From a checkpoint of a small transformer trained on Wikipedia.
Size: 9 layers, width 256, 2 heads of 128 (1 for keys and values), MLP 704 SwiGLU.
Training: a variant of Adam for these matrices, 9173 steps.
MLP neurons of a small language model. Each row is named by its layer, matrix (gate and up: input weights) and neuron, and shows model dimensions 0-127. Each number is 128 + 32 x the weight over its row's rms, rounded and kept within 0 to 255. Numbers have three digits each. A neuron's up and down rows have the sign that makes its largest values positive.
A block is one neuron, or neurons of one layer that tend to fire together. After each block is what it responds to, as a language model described it from the Wikipedia text at the highest values.

L2.gate32:156152136127153087086118135159132171136089150150110139100152129075098124160228094165130148143131140115124076106163128138101160092129129135127094173097217124178161090120082159142167139103141148091117131145134155153119169089090115101168116134086125111144186102152129143144068082114109141161116115137158098132081170157156134058141183135188142081229085110107088122095125104166156113163138
L2.up32:089103112163118172128175148091191154114123103110106137077147138065122122093165090170155135133110109087149174149087109124081191131108133165095101147067099123122162062110095186081121058106109143133094147141109150104118181129082111105130167194083129180145089148202142134119162113107167127079077120137152077117104128146135119105165165064127167061140059078135107149160148134189095115073137
L2.gate228:170094111135123116127150132128097162110192139097110121122116146105088128170111117136122132083106114184120162138106154084172100160079088179131095169176087122143081144119120101149110157158129130092170158124179121098087172139139183157128180130183123214184172118172104096135149159004118131121116149126148134162136125085116120162162142146172076163097129113099145125081104088124119073098113
L2.up228:105054093170092083128142158137172133105076045123110091114139107167130103141143119134127131121046115180050141153155147115132148092096109104066086140079143094128129134156115168168143122113114183129121076122099135123088145115147113157128141113097136117103126181133123178113164163095191122178159139086152163121148117106122205108134150148163132144130159082081139094114113109131188141153179
L2.gate269:153135191129201172105146141139086091088134116117148095069147075114089136126125119128074090133122133115086072175129139184113193123149130139084127147099137149165157088138104098091134159134171079105158123133169120202157153074132155110181093182059158089126165111109112165127086162124083172130118170195155129128109177106093150161143076132138165095167096124100171092161128138137151105120113
L2.up269:129158150114092112101126135127152145101183106137175126089090179076159149167126121093122130083118120127122050122101049110158158121112134068140110160128068124133107162105121186048083124081116131092116144079111215119177096128141092153143084073207129152103115152169058134132111153119101146119106130168127119116052142134129062167128173084163153065135127087116153083170140132147115111136049
L2.gate288:175089131164164120073151155118090168141113143132173079108146077154122111137180128174167134157138138104155125161158166205120142085150125100097170147145119140177189155161164145167183098089108113152181068123140136127119146178139166132146115127076082043178148119101101175093087173107168152122132123099105094130119127096136085077154088145120159152133115131132115139125181082131108111105089
L2.up288:147116105090149153125098131177126123140097074135150159095112129082131127126142105128205102121132110169096140160069119163135135140157071127110133150174105117109111130174109114139131136189133122125107141135090103109076104150160143096143165089159123145155127113087130136145128158131062125070097125153131146113120191112204080123105165150140121067125153182098222126161183087124133081125179
L2.gate422:137139146142166121119158154175175093124110127114090119095142139133124136091110140166146134132148066116090139194090144132084175137124168119106155143136155121192162140173087168162154162101109105148143124081088096181182144109128172110201141123135153139113132145117111150143107133138110166111114139187136133125147158112134113130131158125072114150196157100070172163113182097104116125189173
L2.up422:090062136128125104132151127087186147149149189165154093142122085042160129103153109088132080146117114147190129135129165128120159182156134103119104146172055201163101075043124154131123210132097205150121133095098095102106141144105133054137157116166109204139129128188131165076106123082129099109162134106176113197070136127126139135081082107138095127099170150077089144136174082116096140136149
L2.gate546:088088148071122100111126103092154173100112158126139088138161139113139068144126121097077145074135088156111122068077162088073196014080120096114107116115121076107132077091154100096152159183107109094123152083191119147105145153120093165107179106125205111178137161112169126107134125109084136145126107144135138106140145118099151110108180121155116091135151100124116152114112130124170121045102
L2.up546:096168134093137158147116165138101102140069105089191153132077183112120148098095094142056168105113092126128107096112139159095132076085072100174144084181132159141134195139153091129129087110147170197141181150150061141116159108114150162093197117198113121200125152092153127140110115137128146150110128164127160167123154107095144153115166145126130175162128094170156068140163089149119080148120
L2.gate552:164092159152079145135159090131107083098141181157118103134173111092129082125213139080143098118137129154140151127133115136154139135127081090161075090160166109139139065093068122162146096090228182126150091160122093146124078163116140099157087123101145166147146090112150147069200151087134176127137098140196126137101160147159092096131141144144175144118153077120090126155142163123144144104109
L2.up552:122097145099148119154167141129108161136116137150116090116108099143099170162133053122106130127106082138097072126035135101118130109146124141106117138094101157149165141102115097100141072142178062114130150129168114108145113109155134155135163049149124126117168069101132165155128105090163144145113105158105176109128149075122170147142158123147129113216109086096147153095129126069115089175129
L2.gate670:174134135164107102121168183121136087139117126126195095178099129089194164110146130084141106087135129103118182100109161083163152124088122166141091085141063099114160113057129090145100078078085204093138109136159104102092112121176097122158126120153126103134146173067096177155117143076143177084163194118153200118130116093105178145141102117066113116203139098138116095125161130183125131123082
L2.up670:101129138196095111094107133103108168161147170135153123069163116145181116164088111157144072163080130069142201112124166164168155052168132155137096108144150113141080077082079116135124139136160120065121089130157107106116133139165115133134196110074111114163170079116102099158113126061116122135069098097140122124054163109189160123113144149150126119101131155171150163063140147150053111058105
Responds to: Section heading closing marks. The first closing = right after a wiki section title, such as ==Plot=, ===Sun Bowl=, ===Third round=; weakly, mid-word pieces like Prin-ci-ple.

L3.gate102:118162119097058138107118125100084171135118109111160164141131087175177057131142196088086070200164113156084123096124148117108114162173108134137051167141113163153121117119061131166101091131101177114145155104098174134123097102164165143113113148143213092113065144113111110169136173106098194121137191191118130158124135107135109157215122130146136133145183145103140094103129148157152160096113
L3.up102:106111115130085169176130093094130169140146094053104188129137089156082109139126177101087175121089157082083103141137110162132116157135145131140152125144141156100142175166172112089096160157099183087094139150126134165134165161111102144080138071168140107108124112130141176094127116134126132157173116097128163057093109102182168111080116150116080146164160105179130184139173074153152187170185
Responds to: Start of multi-word names. First token of a multi-word name or phrase, usually right after "the", most often United (States, Nations), also New (South Wales), mid-, 1940s, M.

L2.gate46:142104121062171141160157104146111144175114147126105114135116077081124088100124088177092130075097049137116101057124174139074137137122126217090091104069140102175106170086060135182094153058103165131117141104118143130080115131141106115128153130171174130150077132095162140156105108111075147128128138108143170087115120139207098083173090081162113126123142111164129123104141177146122088091136
L2.up46:121107108113116083176081047146142154201126100175113145116165088133148155126083151129175056119074102114107189157118116104115147130128179132144113126121113058115126178131131087173089117109177143176133141139102128159120173041118115105115132114170103194146112091162067087129162139065160188144135121137087129159101067166081179143133117156099140115107197116101117121146120118120164158166105
L2.gate58:102109118092131140134183108093209104135131133094164100112085088096155120092078164137113104124135177137159174110124157125145146087108100144102105161077077106152069143125130109151110169151102118189128120145186112115077173131145107124123165116175141121130066092098139097097094114102092162140148086203128161147168186129140141092086089098151138117155106091207054127111110137162132112141111
L2.up58:070166140115098141168118167123145070159126145099160099165130119101063104166119134137038110121075103141156073132165134144163115126148052055180123107117085152118139107140085131206102139104205079102122129115122099134128137125120150146102113176199124075181113120160144142143184117115113163182124150087108117143103144143133090178183145147067125179057123132175132070143152105101120096131096
L2.gate93:152101105100110102139124147120175182136133180126137163074125102130121165152156086130135109121162125106078147104091102169149145110148120205102085170116118140160118131070111160114144098097197128189109149154168072175157160095127160142172112171140209157143138112177062216131137063108096108130084103131170072142120185134107159106111092126108094092141141130133099117128152162113111129139164
L2.up93:122129197135090059053152177095133207166162108101168103094138061118159097078095119117181122094152146090165144120100082135142142103138113082099098110174116110128134122088075141101144116137135066121060161140101131122119116141093122141114083141150085163191135068148186120126165041111146143129131108159133114146140187153141091088123114088188117084123145093117136180077143157147119072132114
L2.gate259:128139101158160113144142140096127120132133151152168124143091141104152132135158132145109093152102115098159116155090127107162166214151076129097051143096152122103147118114090170132123120099166186128138155130150151194110126101163147088154083120142146160090056094127117144084127122143133182116181095123155132145104109142167164115097112090142065146094118114134095141157130198119124132110146
L2.up259:150174145186156134195118184137149101145149147178141120179135128081109117143126126177077102122122109069138100101122104144170146146139097084158086151096194120121112082150127158122115097173106143079143158081148095105116156103121130168137156136167063144163167175152110126124135135142121164119107185092227073079145157128128153135150108189149140133118132134128147161148113199128141140105097
L2.gate430:104157154108089111128146108143149160113130134152130122132162074101148162163213188187199107105105055163146176081114120157125120101142121142177098125125114097154109099111121144073166114118060200110140119092130206109148115134146148109076169167160148172116064090150136136149123104117117141131185119168193059147118041139147142116064134109185105171133125106117132119103137130154118150101112
L2.up430:127114127130118164152114126164138172107144143141115089158083100114122116110182123159158125129113115125131144070133188173135187126113109183169072088109119116109069107125154109136135128122137154094149126156155143116103130127120127179086120136150128139064065069131096037135144101121138166135136165130166103171167099128120146088135129080156077119134172148195165213112099203128128149104139
L2.gate473:100077125114131058131131116066106124117215158090133073118113102138149129136159180167122143188102110114149176126116147067092073117125134172142131128122132091136142122133139131096099095114207097158136141171199113121128128132139165126109189091145157133167111132093139101141135167154136114207108119142179133150105083165081145102094106068111063140146174171108085015089107161178117111142088
L2.up473:152105170158131092162132089074101121147148143154186088109115132106127189116116127134118127068110103128160103165097102152111079117167108080104152175135121114186142130115129148134110161137155142176150108149176100088139119074117164093149148077152168162113106075153117053168107136086160114178137128142121107130186143207141097136114172117102189113112122174128190059179144143143090089190154
L2.gate625:092085129104104179081168199101102075157109111086194123143134145098115117091065154153097140085140134152137119090155205107145148167145125101133105168072127102162128102101130113158157086136152232138153153075144075109151102119166147119161080123179117117165154160151137146094119142149169106119125136177159118200084079122136172134079136133104066160157099182119151099102198062141114105156091
L2.up625:136102181159126163148176161125094134160106143127200137110075176083130112044110098176161140144140114196123120099109085125109165101094157182085095135108142131152150114161112174140136135149090154101101153089122142151196115144136112128091199159130115188141074087091055105156127138099111139082131137124158146168174114138125209159073110100137140158141125169095171122066110127128166091059115
L2.gate644:113119099104090111121151196081129142148129152142130132115069138132115199100215143104158157192122130096154190106121152062134117121119147140184103156107150152170143129138104134139123162112118111098134100145064121227163117108141208085135143093073149170147143143142162164222079151126139187072121083081145146170096137111095132072139136118109040144120104077149098185168140112144107127105122
L2.up644:106159145151141155094193150158134103102178086090140115149064150163122076094168102139133142112157158098132143109095159175126166126101137147168103154170165119172182161136121066078147141141169095123076092157143095134112125065078143139145070135043136199140157125190141103155119221109112152102141107137150189124157163112102122131153109133110112157127095194140115099148111113174172105107148
Responds to: Paragraph breaks and "under". Paragraph-break tokens after a sentence's final period, plus word pieces completing words, especially "Un|der" starting a section ("Under the Judiciary Act"), "af|ter", "Recip|ient".

L4.gate123:119143140143099088158106123149163116133078136173106134117141124106030109104169104132154119155107122075131138116189119115183158069165098151116132086115110119166091118120136108126138168105148165117143113136148166124220167165191162109126120071185143133118206154120133160138168137045179170120062083131087157119086128190118088131130141132166127153109153058215022193121161092111104145075113
L4.up123:081097104147129154116111096154162066079144071118109101092143155133128137175117084128129122196102106167159106092153143148205172122123134100107078175110117123134189121098145144121130095138104117157158114119143112125088117171139194125109173139117170135186130150084113168156078106133088123116180176144199144126136116127157155165124128145047110139182101148117234144127135090143110083150112
L4.gate159:118101129081129090117087152144131105110072125117109065079102129168082166114197147103110148109073126160124156136113131129135148108127153170139077109164119141149130097054122104145111115166182091110170164184171135137136139156120122149139103128103167122155121108139165112115176111073100151107128073167115106187116131106163152129152172160051117151172152118105145138107147126180128104091124
L4.up159:171108095158130190112101140172126114140155104126105090119136100020149145147131107119102133087115088217123105128060157135143234106147095090141112143128095138146103065076142073128165127091158131144089125167184068114120123089068127135098144149181158135133142099142170098142114131121111168188135103166157168074120153103116125154126109103107095119141182124183092134182128178120077111169145
L4.gate177:172093133118131096165170097088083117105112131075159131112117153126177126152155121175113140164104169207131121168121100083123132082140158144084139114125093123145117126100132086135129178128155116092115116114107130148156146149157107110103133081098112102138109113141166194151169103156182085108176117144119079163104071193154098159141135136142076121136116135095160168112147108134134089067088
L4.up177:125121185073128116168130065082127100156186164195116094115092172140160144105173134139129107102135184129122146111102131141187147128124100121213131138063164140165127125130108172122093101163086100090181210137074102113098133128055145161138148170112135171143170121106169169182086116098124146158130195172112088165164081166125156094159115155140086146164091099135144136166140112146099150184101
L4.gate282:172122141140074094131099087067136147164172118158126098107163184089128189145120183134145121113092161112127145094154147112141090138161158125128119069134143126163144076116128170146124118124189145126116135095057125171132143155088106169120118137085109112169099130090109129138173123161163148074075063148152104143143152105156096086176103139133169129208096133131193125068112179084153156160181
L4.up282:089130184136092096135102077102157050111105134155157176095130146126151082102078153160155157139082157122139047174076130172154123103155102124124159104158073126122098154132127126150096113129139092184071123133125098095152120119117114088128134114149102118129092082117163120095111198156152131100038056131142147075106170162145148096159128131138184105098123039155138114114133168156129144154105
L4.gate484:109170173133097083129109111170173124034123129142147129118121154124106137116168100172134149147092145184160174087140149159129167145092098159083075177118103134147076131055161088127089203134151125115141120105196110116108102148107167099067096106134123087119121217104141136156195115166139114124077083118131125123150128144111120180106154132096155112078191143121130117114138191139190081097167
L4.up484:126125165150069154177136079138107118158148144121118168073122131151170144087084101116130087145119130104114172112166143129144116117118098072162105076118122122130138100107110152120108086112099141088139168095132116148073164141122145176158136131158206073117127094073121095134149079131074185130146210093137169113131120126089097130083114162150171109164091119071121135094108121155107205176090
L4.gate591:153117037083077100133108099134144061139178126136136128159140151127161094147177119146041162121148087131088129132146155057128134063148139148136092113141158156127170195063116071081097115156143154154162122202124170152133150132124091169199180126072169107109151071143153157145096155107138196113163102098139131140111136076085106042104156102102126115167156193146130130130101143117116130148179
L4.up591:132140126191145118145094084073150166142122156151156126094147105129115121143159142136114154112086103161150155076107079103157096115161123112160143063113131195062154117116180060127131100126078096140154102136097134109104129171189101152138104113121074098134099094143060102171132108072210132141105176036125139095110134115083117096070134154148121131107104168098097164090088187115127143167114
L4.gate663:153096091134127147166143096111121103196091141140145101082108144130130141145092086082168201142122095045133152095127155086198117154105139187101095084109148116108132159128138096156137132179154092189131121103167131142186144135060119130192088152112102148135152089063127155148154091130135154139129128120106140135090091112116134071121141168140141157114072067160119112127098156139147141141115
L4.up663:132080154150139114197144172119072133068152192072139067106163156100170088147092138153102111089134201108145120173190097144133125145120159063120110157125163121102139145110157163152071144136089118160127119165146111126093150141155092077153099152136166167210131079095166177134182113086134158154168124140120116120128150138116081104146134142093151154142077120118116138116123109141095070139141
L4.gate679:171088146162147131148108143158159126106162128150161113120179100031110140121133116079172141104106133110132105110178124107159118113111125150141126073138094097146159069098197147105102094143120109152107055121104071132139185076081136139131116114127142070076191129103154153159125137154184211061115125132119114152183120143070099070084170125127117109174154097084132120159146099182153091135134
L4.up679:140091131145092105117099126118133115097080122126198123139148091130145138030104128146142187074169185185060116123129202150133188124092126158141123094198093126078150071153127168127027127105137128118079123138114150127151168124115099104134138079102158088124199107109197152136182183096163163159067060108141088159112113168106105116150144188152119163108143132083124152180104121100174142139121
Responds to: Wiki heading closing equals. Equals signs that close a wiki-markup section heading, right after the heading text, as in ==Career statistics==, == Track listing ==, ===Early career===.

L3.gate186:132090122082099111164137078137101127081124088218119103121094176144127148129142122092079166109096147116129115120126126110191113110203153156125084124066093127117100101094154114131144104114136125115132101166106155128132127129164131102114146096138135161183152123127098176115137146110133142150149056158129066115080103159124122071070117111137161141175121135130109094158152088119193075118207
L3.up186:112124134153101138199133094125139089130134103124138088073107108109172123161139076144093132114099089105101125093175176157087143143103211108149130212155155147152102094140128104124092154121156113108143153131125131155111141134124051097185160147068190111126133103150147140139108111159181121141109120093077142157148145073108116128094146163144162103160107078082179143056142109092127136106110
Responds to: Closing heading equals signs. The equals signs that close a wiki section heading after its title, as in ==History==, == Exhibitions ==, ===1970s===.

L4.gate47:120141174094186121159134144184131188074180126156170076072089107102108153093150139098075122095149134119176171091145096133090151139139129132129086171133157131177102142138108137100128173156118091104089096145096116165101123117124173141076141173104170087135153141173120109128131077130187199112136165131188160107092117115099147142085162122196117130126145122119072111167123138165111082158139
L4.up47:140123116149157113138115132116076131121138119161145103101162110129112174100110102117128145133133122071134107120090143140132101165142148148121117137149163155159091089137115160116129084105126137144131144075119060131156093182138152148123066150125131088040105108102129060176121164120149118093131142138111125142053153098129076122071104091136100121121113130081113095097112121113125165169149
L4.gate110:119128071093115080133154120090116140148110205094156100145058085093118152110138184109113148112095128147090128162127184076097151135134144217130097132129185148143114147139107132095105161121134119159153105120180179131140165122111127121172151107129153138176105119051164078167091135141125140108150128133119107219120194103179099061122143176106091149089141124165060154089118118102160115104141
L4.up110:107113099116145120113130144131143118058096118187115139066140190167104161164130114201104044196154172107190099150154110138103096150158136102165113163079106107150133101078129126123096137165113138088183168119063073169136061134098114138142095155076140132100203157158127114144146166127169071148073095154053158069127071130146112176138111142107098161203111142071164088082126084126111156115151
L4.gate246:152133183129123115121105116105109133147169176135161123169109142145107127126153171093131130110158149099120167089111156184198171169116105114217125113100103089151170123117063096043112140150139120073086110174149102129140164088151149151050081099179117108137138095139120101054133160125137099173132124151095157125079172104125127133162062156141114123136166127202119162099110162121156110137123
L4.up246:114107107122142129081138174150111101071181085142131113173113156138163102109124182135090104137171141165138118150171159129176108117126075081139075103106126100146140109146137117135165175087186051118120091136120155088156138123131138137059149130190144138119084109168103110123176164082162138084175092073162115105112109107133135206142127068165086133089169190161093167116103186149128115147119
L4.gate330:156172040089123111134179107100070184153150201127163103100090099090131141141156175160098095161100099181155121089143149094140163087145137140097108112125163114134124082114060136168142129161140109099153184117148056154145179117093138120095125141173137114122135107135161068147110116085130144099110091110130083102121089096089175134059110120168158149120102080110066131143129138161135106118117
L4.up330:135123131169110128107120143146097117143139117093133130132159160116185150106138101077150153101111159094131168150152112126114114075069073181099138138155156116155146066159140146128126071126177112084110095149087092151096148095159143143138144152095182135112157060140143109091121124155145158077100135143151142127114193144133131150151172175132163114099085096097090134089079151118145127089144
L4.gate456:102121172034143098160131106118115182125150148158171128133163114104174130132125147174096121131103166164077179081137111084108137115117120140150079138099215116152101165059138100078108121140172076160105101149120134152146156167183080147135111076096070157164151081151145139146122097119149174097145142114156103153088141142075179131127103107129078165195095107141124111194142115153153097120109
L4.up456:101080147089235128123108144152124135099180115146151098110185168102134064145120137143123121141142036159108115084136123123141106160056100142152132167139134144131181115155094153115143127176142098131116170126134127143135055103181137164117136138147125180145125093112134144114141118112032150157136170132141096136076082119165085172160128146108096130142120119115205116107154093134155133181147
L4.gate457:152126132106160095224137118106122110104184159145166130181088089104125086124181108104107142060113077182124147088181125136125138127110100125097118138121165156146144171142173126055093159109119119207082061134138129135117176084138170138115139153127147148140067109131109150105156110176096181069131197030194149157076180119079134118082088181130122113096091112171079187158124111169141073140129
L4.up457:176143091109138107160135198113135125147121168098160125161105113108101154152163183158087195099168164116141162124111180075166155163090104194119067154125188169142108107106147077100134128152117125188117103149132126144175120134161148102106138160168143122166134079091126094163093111171162139161115126146129148194110215111137144120150078176147113145138132044207116118147088064130133129124142
L4.gate587:033079114100098157082117214131161132093167127148093098090096162123159141181146220113101153097105111142128078143058114110154152138138120125171112112138137101159139109075147125131116111167115125093133113114182080171190102130185152149098124149200103124121123116192136149138144094115139107060151062153139143110114154100113148109142124134143123136139212104146089150164124085178159074102142
L4.up587:065141174114169116098147217107091155162176135158130095093119139150181137113171208153079152138130124103050016132124108120101139129083101119073124081097172149166160150157172074131138167127175107121140157175116090172119102136118132111115128103121111144140084119167102116120094114134139123100162151117198093136079161111127173126161219199114124103138113138198091157176118180168144122087161
L4.gate626:090128105071104139191141136164137114101099152153161115097089040081096117134161140083071094111155107132119127063102138138122133137172147089139099127137128109167138117094114112117168112092172166103138134174100113133115158154115159116119133154096179154124152122103084084094045105151091197109176134133183120096085166132115147132065166096152129076175129153144177168126147138163115127115165
L4.up626:147100135100100041112153125122194157120117118090190171144106125132069159108121148083109139113082157166085092128156133127138115182074087077162135111150139185185109138034149116175110200129135136143125201169144146090114145091135106132092128162130122163116099069133128124100131156118103146110125159097145173177105149164078135151118178134087137088155107178179098151147165162182168071197115
Responds to: Paragraph break newlines. Double line breaks after a sentence-ending period or heading in Wikipedia articles, before a new paragraph (The, In) or an == section heading ==.

L2.gate27:122120118073153063143109094219136113164122120140158107180139188146177175138162179135157162101152112140209137132097168133122114115189153210167107191128097114132127154182115108122064140146122100167155130130140144157162126114146139129177151051166170142126114097087125111143080168147099130131141125141123175119136067109162105090130104172147102121146178141156111132106158101130156161121162
L2.up27:160134130148129070095101153175170109160134089124165095175166125133196118136151144122123142112140111160156121124112133216097059150177138184152156145149081077108124167186134076150060120135167138195104105158132132158127126113113124180133100109177126132142120095130076112152167165122154083210141114139116156130157084138178091137138156158134107132106147138165166103105106155121123186093157
L2.gate44:158092106081049121105139136075125085153136157125112205074132140139144191132175119157078080108127149079115126138157160162116178189085081141119118164147139155114158109075157119137095090098067147154124144137136101154144107076147125106124041147180148133166090070148117113154158171127158161162127154120128157119116110112091132102110110133111081156106142103168125131108071178089063118133133
L2.up44:110116119081134141156132158093093168103190117109161174154107135118084137129118106122087100119161172093122147175140105138156120078113127160117152120130100192165113088067164094121096106141106102137111118163143101129101232150080143116131093155158116135174127067129125123137103185105107145141078136048159086101142154118143073109152128148134064133078140072164097108127109116148088122146182
L2.gate97:140095180140074160149153162137117102174092156163175129137108155129152096117139125118073111149145159091160164061146113095113105108119112113141099082131130148122114141084152109132111104137153083089142108102135114134120114086068123118226124084194150126101145141158146157158098110098150179137108125098111103110124143106059139141194066139153108150123151094181131117130098135121113170138169
L2.up97:124118113132131180124074103124143160127124109118159086156117153137135136114110185103149138143127159125114174148188160148075090059124177194150116075156145102095149173133111118126121126139039146185164151118148114151137108161170121105075120130099196061089107091050158205126101132097131073131149131136047151153151117128127103139131101160102121124159096095143124085096131168134146155122157
L2.gate168:139139121122105059148103108090150103122113167183141069119146116109074130109092123119126114191100104160099164087109120106083082160111149113090159108076086099119109189052186145164094099129056130076122078128111107122168101165118128136117164138147118147047130095095132141148168119159123172140214177188122132162111135081164122113125137081123113117084151180133129146138127126055085188151104
L2.up168:093108082141150100130125145130112116135130152134185088102144132107127160136115188074106137191084084173129161139179099147149095086134083086105129149160185174147188127166129102135175162175092109127117171125101115123123103129181117037190121096141209184137046094099084112066098099102104093100117106079152148114085192141098117110114124101108128149129144111124125138099130186123123135125135
L2.gate190:140072169188133130178126165123088090102131152133158154157108165147152118152176121142144141107180118064155156156144147135114136178121181112149109177140166138164137099130082064147070109101132128115147156156146101155159166130074116101138121177106146076137187143163142115126101145143072155144133196147115146103060104099084147154131080160214093120130108129096113167074133120086138132085230
L2.up190:168114160056134118148120148145145107146123121170122104100168183141116124160131182057069118138153109098082062073126163150143182141144145102214105168124107118176073125115190128107080130117158146112106163147081114105162090118134135063127057142144109074148153094160131124070163140109116143149042142141151138120097154107111139123148112111154097185084161100164098161161115175136086127111107
L2.gate254:121125120102110156197141091127096113072150163128180164123123149170081105129132162168099145215132166091063129127109185112132108106127126153161120096076095117154119119163116113109097178205075120066157160160131178117142143129141159138121139080176204146163162103121095121107117150107177161096083158202093095148135117091138100151134136168109109192112126131167149107169078119139127123110170
L2.up254:166108161145125117158193106088053156082107150176103131157158155180112127101088166135112111178109171157177141109133123119149112145143135200136149100138149069150167165148135099160152133153139150096143086124104149107146135138132119117136099129084151134138176079109118074155210195143081142125112127185129127153090086124144121184120147199162164148103130096184141076147139139167127171086161
L2.gate408:148120075157069108106130123118133109128105144167136131118138120140132067064168133137108109136080126143110135072141148123118195176099139106090128149086182132137115123087139199069102093158161159075157150118135098109129138173163127135203138124103107154104146113136128134117140131106172141149103169097106160072118113092113115074085133191211054159111046132095193185139112106175137123141129
L2.up408:145155134141131134123169137123164112211140150181148086175196105136169112109138070105103176141075157135093098102131114113121192154083163138108131120186129137096084121039096146080096118154169126111115081198138152129159113108149063129144086099150084176097143165098139061112133115132172135195151103100157147118167164135146143111060083195157103129130161135114085099137104138140137129108190
L2.gate699:099175101151094102177108110168111109179106142179168119126115076104156101093165094073139176080129127135073128105111105150125132131125120129144146131131126207144172167088142131108106169103080104099104077136106102142101157103152176128113138101099222142076059073119167176139048128202108110131100117062120134183142147121145163104149162186129077124120097117211107138171158105164103079080140
L2.up699:099163115140121102152149156131108114188143128134088064116213144113142132138099150101197137104102113147170106151106080132124139083102166131164124127192084123120143096057139148132058159100124146147121058125132153082074113081175206155167153090102150133099119102156141182141157149120110170120143102094110151116133109127116114185173112162111113094148137134098139081111133133145154127085146
Responds to: Multi-word name beginnings. First word or piece of multi-word proper names, mostly places and titles, such as New (York, Jersey, Yorker), San Francisco, Santa Cruz, United States.